Weights of a small GPT-style language model, trained from scratch on English Wikipedia.
Size: 12 layers, width 256, MLP 768 ReLU.
Training: 312M tokens, 8268 steps.
MLP neurons of a small language model. Each row is named by its layer, matrix (up: input weights; down: output weights) and neuron, and shows model dimensions 64-159. Each number is 128 + 24 x the weight over its row's rms, rounded and kept within 0 to 255. Numbers have three digits each.
After each neuron's rows, "fires after" lists the tokens most often just before its 100 highest values on Wikipedia text that the model never trained on; "fires before" lists the tokens most often just after its 100 highest values on Wikipedia text that the model never trained on.

L9.up533:156097139140125138134171128092132154134125146133192108126117116124108163124143170155103143131148100122113098121135147129151105121138160106101128092114096125145120163148146139148135156198145178144126108127137122156145132167160129128145111110125100152123128112137114101137142089155145189082
L9.down533:105097159130131151096177118109133166127158123121155100115092130158122127107152118136113138153092107131179133130135183107141110125153140102142132078136088135148160104084155121143148127156132168111110126126097134141128110151142089129150129115147099121139113161152128174107131120120151116123
fires after: "0", " |", "–", "1", "|", " "
fires before: "5", "6", "4", "7"

L4.up530:138113137104155088137141113145066117088111110174167140131126110119122141150128106096129106143137155135176118118133170139128080112135108125139103128139136100139139119139104145107116154154178139091071126122116153143170113147082133118103127103111190109093156131128119126143141111117129108161
L4.down530:140138112125121152146165125121146117123155109078126158131179133098158175151095118154102175091098090148121126145100143114091149117175120116133110118130102152093123127143121115120123129075096119135084135168110127085106145112127118151114162135150110084151128143148090125123077149145128080195
fires after: "1", "8", "ne", "3"
fires before: " |", ".", ";", ")", "0", "]"

L3.up663:079128161084151106122138100142101171168143156151102174145097129161129171137148102113134121128115124137145091120124124103118112079137049129157114111122127137140114088143120138084176141158117120129141156121128148154139130105126132098100126142126155102109111153155119143133154128135128127135
L3.down663:138143146170134140148137129102103114115142100118150120141151156078123162134149125127127159158086158183118106140119107091139181098134116109135126143142099117107137162113133126117124104138135137121096088215112126124122157152111149144113126105180125121101111136135103074105095128101133129164
fires after: "5", "4", "3", "6", "7"
fires before: " |", ".", ")", " ("

L4.up546:158116135094071116121126097124113136127110125114104096129160123139127136143118120117116158090127142141163110135111209099113093123142138144118104137101143147175122192136113125138123122158116161096177146129094107162090099111160078134138115150100089163138098144102106077140153145101082135133
L4.down546:093102094110115140126146124100128137122112128144132110145146162137121149108101114120138168111143161142088140126135173126127116125093142119073102176152145140162163126116108127132109126131145151106161128112165140132121093144153103107123135139153117161119146126152124000141152102140074156124
fires after: "1", "2"
fires before: "7", "6", "1", "5", "4"

L9.up39:155135092100137138163135130087137174133137158166104117127116162144142099124141151128143139104057129085151080098124134145105107114118188106157096110078088106157148113107098099125130168147135143136124142156101142100105122142139161132122090101099136133142157129110133134124118162138101110143
L9.down39:106182096105141112126127164102120131096162157130109155157128104115139111163131105138128113173082108073137141096173103154109126097124122114130131122125114122146109116116143082119152142079076097155144135109155130097106126115116145142076151149151134164082138096124130135121123139109090095146
fires after: "–", "0", " |", "9", " ", "-"
fires before: "8", "7", "9"

L4.up732:140139072167144081141114098094099148139154097079123099098084097097146127168109132138160132097143128113145089112137129150134124102116143141131080118138087153166148105088132148160087109110094104117146108117115141118101158134123140125123141161124130174127154106122133134137125139170125118139
L4.down732:130147146109115117161148141117141091143132145127139086085124107126146097138158150112111115107131136080130083100140109121131127181171125115081131138100110119123129126108120165170119129139177109151155141106095114128139106095125132122129149123157093124111151123134122155114108147195166093185
fires after: "1", "9", "-", " W"
fires before: "9", "8"

L3.up473:151140105155132127095174074114147148145117120168089124104149153145172103096156142115145120084148108152152150092091098153101105087094124129098103124122118148116148116145134107153123165136102121139103133118129121107083138169142151133129124123120101109093127141146095092129130086098100137124
L3.down473:074098122114163125159120114183121144105158118147140098138102147161131127109142140143149131128157128107110132131141108092133116133119124174128144157105093099091179115156131209155122125137111138125073157138101120116167148135106091101121143103146132115140135112174123114120115086107094174137
fires after: "."
fires before: " |", "0", "%", ")", "5", "4"

L9.up273:139124087142107132120103181086120144137157133154111131106140090116137104114122133114136158090067143108146126107175145127100128108077160112129104120117136139113141129123139142098089157160134167116148092067100138075114130133141133117144159159111132116163094144115165148144115150101198129107
L9.down273:143118161094123104091106151131108099119121153128150112092100138117168121123128088141150108120118155184159128123099132126106114134138131137072133111116102098090103112123108147138107099163142097166163145178141123118151122124131127096114127126149131148115156153076122121108116089073153143157
fires after: "0", "–", "9", "1", " ", " the"
fires before: "8", "7", "."

L3.up577:144138127129118142124102151133126122093107162170078114156154118111152131155157157123138104110121162122110144113151139126132096141148134142091100100123139093116122145109127135183113102109156137100155156084136136142168113146071146175129126127144132108111110125126090144174112122192141123123
L3.down577:132101127118173083129075172134130146093136118131128144148203138160146118091152171155118163103135143117129123166155132133139150080114068133097136131094091159092118066170146114082139101128116106111130139165106140107170118111168141139111129146152122110091122114098111153169131104140146123164
fires after: "1", "2", "7", " and"
fires before: ",", ".", " (", " at", " by", ")"

L3.up548:113143139104063150130122140133128137137130136083164110125156116124139164121090153124155133137108120110161120119114141134054141142147122114137153082143110109107101102137141157117150136142224135157161133128140086106128157143124116124106105128096091129147115112107157131117101130155163164134
L3.down548:093140093097115110132096123118150068139120112130144122158136147153157142134127149116130109104118169096114135174134160125120190150140099136092107141158128105136124158105129108112121160132132126127107157103161125131102114136117168179142105141118069176091122126190154123113115129144127145162
fires after: "9", "0", "1"
fires before: "0", "7", "1", "6", "9", "8"

L9.up586:147159114097117127138137121133128179121166113115136170109152106100121126167130138114146151142094078125149124158151126128100129120163118110118117165146137127140109158146131119133112121093100119108150077121124085086139101113117095101114127142135127141112089117090133137142148174161133127144
L9.down586:109156093129139145130154171129153146142147119104136196132162123097141119119104127154146141114119138114156115137154151053144092142120132137140135158112093124076171128147107099088123119148133129117143094107089148117143143132116149134099146093134154136163124169113139086123145146141104106145
fires after: "2"
fires before: "1"

L3.up39:096163079114173113106130139145153133107158105104074124113098107129095128144099121069146114153117174159138154137107128160125145148145118095132103127143154071154073072133139124139122138160119143137117173102102150075148119132103153140138144119156144148123132165131121141136150123187132125128
L3.down39:106134122053141146089169118150113156110131087140128141156203094142128087113118175121155147120127168141133113111127105070120094151089126148135174141153130091116120119122120134118118136100132146094131159139108174115128112130122153160133128114135082166154133151140136144161127099134139152131
fires after: " one", " |", " a", "|", " member", "-"
fires before: " the", " |", ":", " of"

L5.up416:129148091130127115146147092094141155130116154097163090136116087162144091124143134135134095116113122118174147129139136170134085122136157117125110100070121119108130112159117151134109120103121144136132135147083170163125131167146143108093087170127143129110120126125129107119133140136142098133
L5.down416:112100107112124135134151148118099142183146111089117134151121141176132088167150159105130088097143154116095135134117137145138183143096127085128116127112147130090091115135170108177127110135115132127172135122115168136152141130131112138134159153093091145113090118138135131165104109131133078142
fires after: "9", "0", "1", "–"
fires before: "9", "8", "7", "5", "6", "4"

L3.up623:167115133162162148163122122112125155132113091077150072117151139129073137137115130147126123111096138118116143121130128174114145140181115105135114159092137130163134144160105139096140140075117102133129127196125134115154119120115113130103097146117106128107118123140121121104109169180134097154
L3.down623:134149086139178134200101089121107144157129140130147128137121128160097133099150109139139177111120135137117123160151138115124172116138143128151158147104142121111123132134111112138148083147133116124150111154131125147109134101150114100154101102111144126119147116128080165183071135138134147108
fires after: " ", " −", "°"
fires before: ".", "0", "3", "5", "1", "7"

L3.up367:159106137115136123123155066125111130154128157085124167140095186147154147148153110145134154088117143075120155145188130131139124146149114128092149151113130129155129145147134085125114090126115106113158129147085129149066111157165116110156139128120116150144130116107155120158115101121107158123
L3.down367:122123125135136139116160119153135088117125130141103126133141136122144125145163149164135121133105133112131117124137146133149150120132173075095129110108132121151124148128097081135120094100124116136173100106107109108122112131106131131169146164150112103122155128126141111071118129130099150087
fires after: "0"
fires before: "6", "9", "2", "5", "7", "8"

L4.up497:148110143084142133129095110093091133143146149118115118135119143106156117135106108070135083137142133140132122066149103148126164135066112101077114152124168159087119149131150130101118117136145109096126129161096122107134091160102127170148129163107157100127097155123125138085144135132151164140
L4.down497:152146095165141119127177130145083126132157106109131121127122121151127133133108134133167073139130139142105150139132070125128128119140131077125132174126103139119149148125140159152150174115100094076145147170119143151125133077089110151170159119120135118149135131150136101142110079137121145136
fires after: ".", ":", ","
fires before: ")", "0", " |", "%", "6", " ("

L7.up657:120097064111071156165144163147160121168135145139118139145147115125140151083104126161103144107126129121153146180144161126132116144133117126117153096129084067088141130150136136142114146120111098124119125126125101136105150164128109134141132145128102074150151091089139151134116207116118158095
L7.down657:162130141084114118115096100159127107103155139153129134128139158087114076083139114111135138165129109130080172129147143129188167149136121141111108111127135109112140115105107120104100140132115113175085113149149157116125112123126110171109147145140112164116100087142093131175123060146168114133
fires after: "1", "9", "7", "0", "2", "8"
fires before: ".", ",", " |", ")", "\n"

L5.up648:139150126168127160102146108110168171167166148176145125120106150077116119099142147166115169122130116145124136075142158129128147156123142118128129153092123111154094149145101138101104092113176206132092106144127145129128144139142116116151118133120164139125126156152105145158132094120154125118
L5.down648:130158128117100107118158116137131174163164136123143118138099151099104138108120152147096134093071112074134135156142132131092145138112144095120152140114136132163123140111140117131170132110117076116160079119141123145142117180100102117098120100126116123128109159127126124111150155144130100138
fires after: "9", "0", "–", " go"
fires before: "7", "6", "5", "8", "4", "go"

L9.up51:152156117146175135145173083131126162157139102125103124122134099127161136154098164100148153096132136107126116142116107133119114114116144116107076107119105125125110155126123133138117147118122170121185129136145190100134132148123159142130098154156165157105061132067122085138124147146100119142
L9.down51:157094129123119077087109114131102111100104126094143107113107128139134134116134145108101125137137141130122149166117126114120094136117119131159161163210155142144066130114121142119135124110122152119116149123124139157132143132147188116115142156105140147147105098117130123157112148109111152143
fires after: " ", "0", "–"
fires before: "9", "8", "0"

L3.up62:106117093130144124145122143197080110102125142113108125092147103114148167150162140092126110152147145133164087135142128114097080136135113125100144097147121123090130132133132116152155135138098099140126161109145140086163146134077134117090144126109147135125156115099091114122158160140109141115
L3.down62:103112127162093162156178123104115102168149122129108131077153127135192125122087103101119110141120119129170138175064124122107186101142166137153122133128135146146116120111154130107149084098106167118080132169114089124092117130123123203122141159157149083150109130116104162129138132162143089147
fires after: "8", "1", "4", "7", "9", "3"
fires before: " |", "–", " m", " (", ".", "0"

L9.up266:148115096153137134154156077101105174123115151162156123156085137084116141101103148127161137124114164151154090120156144131116155101103137163153100091111115123139120136151100117110196133168126156150171124114135167144135129122162122125133128147139119111140109132171164117157117134151122119094
L9.down266:136119100175135142125167117112126170161109170140108139104131108148159125118158128191107129086119117132117096170134190130128121138143147118077106098112103143176104132080178139119095108130145112094123160147131167118108135154115098116114095150115111117093161136109106128120130142114094123142
fires after: "0", "9", "|", " ", "–", " |"
fires before: "4", "5", "6", "7"

L9.up175:142111171136094118129104146106156136099110151158093107169108122105093126142129152127136125135145110131158105111146113058116138106182156153076144132147121094137101184168116097147143137149127113122133094145169153144113101151130125126136102137090142105102135123154153147135131161092111147098
L9.down175:142173135140167099139133131136066096125165139130148136099124111117128079162149094160138157151118126132131098127118140181140104107157085085154126104100135124127131173099119126054089133153154140140144132115155133129137128109106088135144136141136162158142071141147140152126092088098164134140
fires after: ".", "2", "3", "^{("
fires before: ")", "7", "–"

L3.up495:132124134127088145121158115132113144136141085158142130108149141170147110115110131103105136128146156119135144110154149118125121133128147126130121133139115091105117141110108097123118141164100118120165083093129111122130133126128138142127138144115101096139144149126114160140136111138096146128
L3.down495:129129145153061129156139162149170136152128075153121106143133164135146125082150111112122113112140152122112109123130142133138146160138145103129108112111157116162146097139140091155125109167142150109102129115139153113160111113131106118151147108143133126167130097160145121116085164142123098136
fires after: "0", "2", "6", "1", " ("
fires before: ",", " |", "–"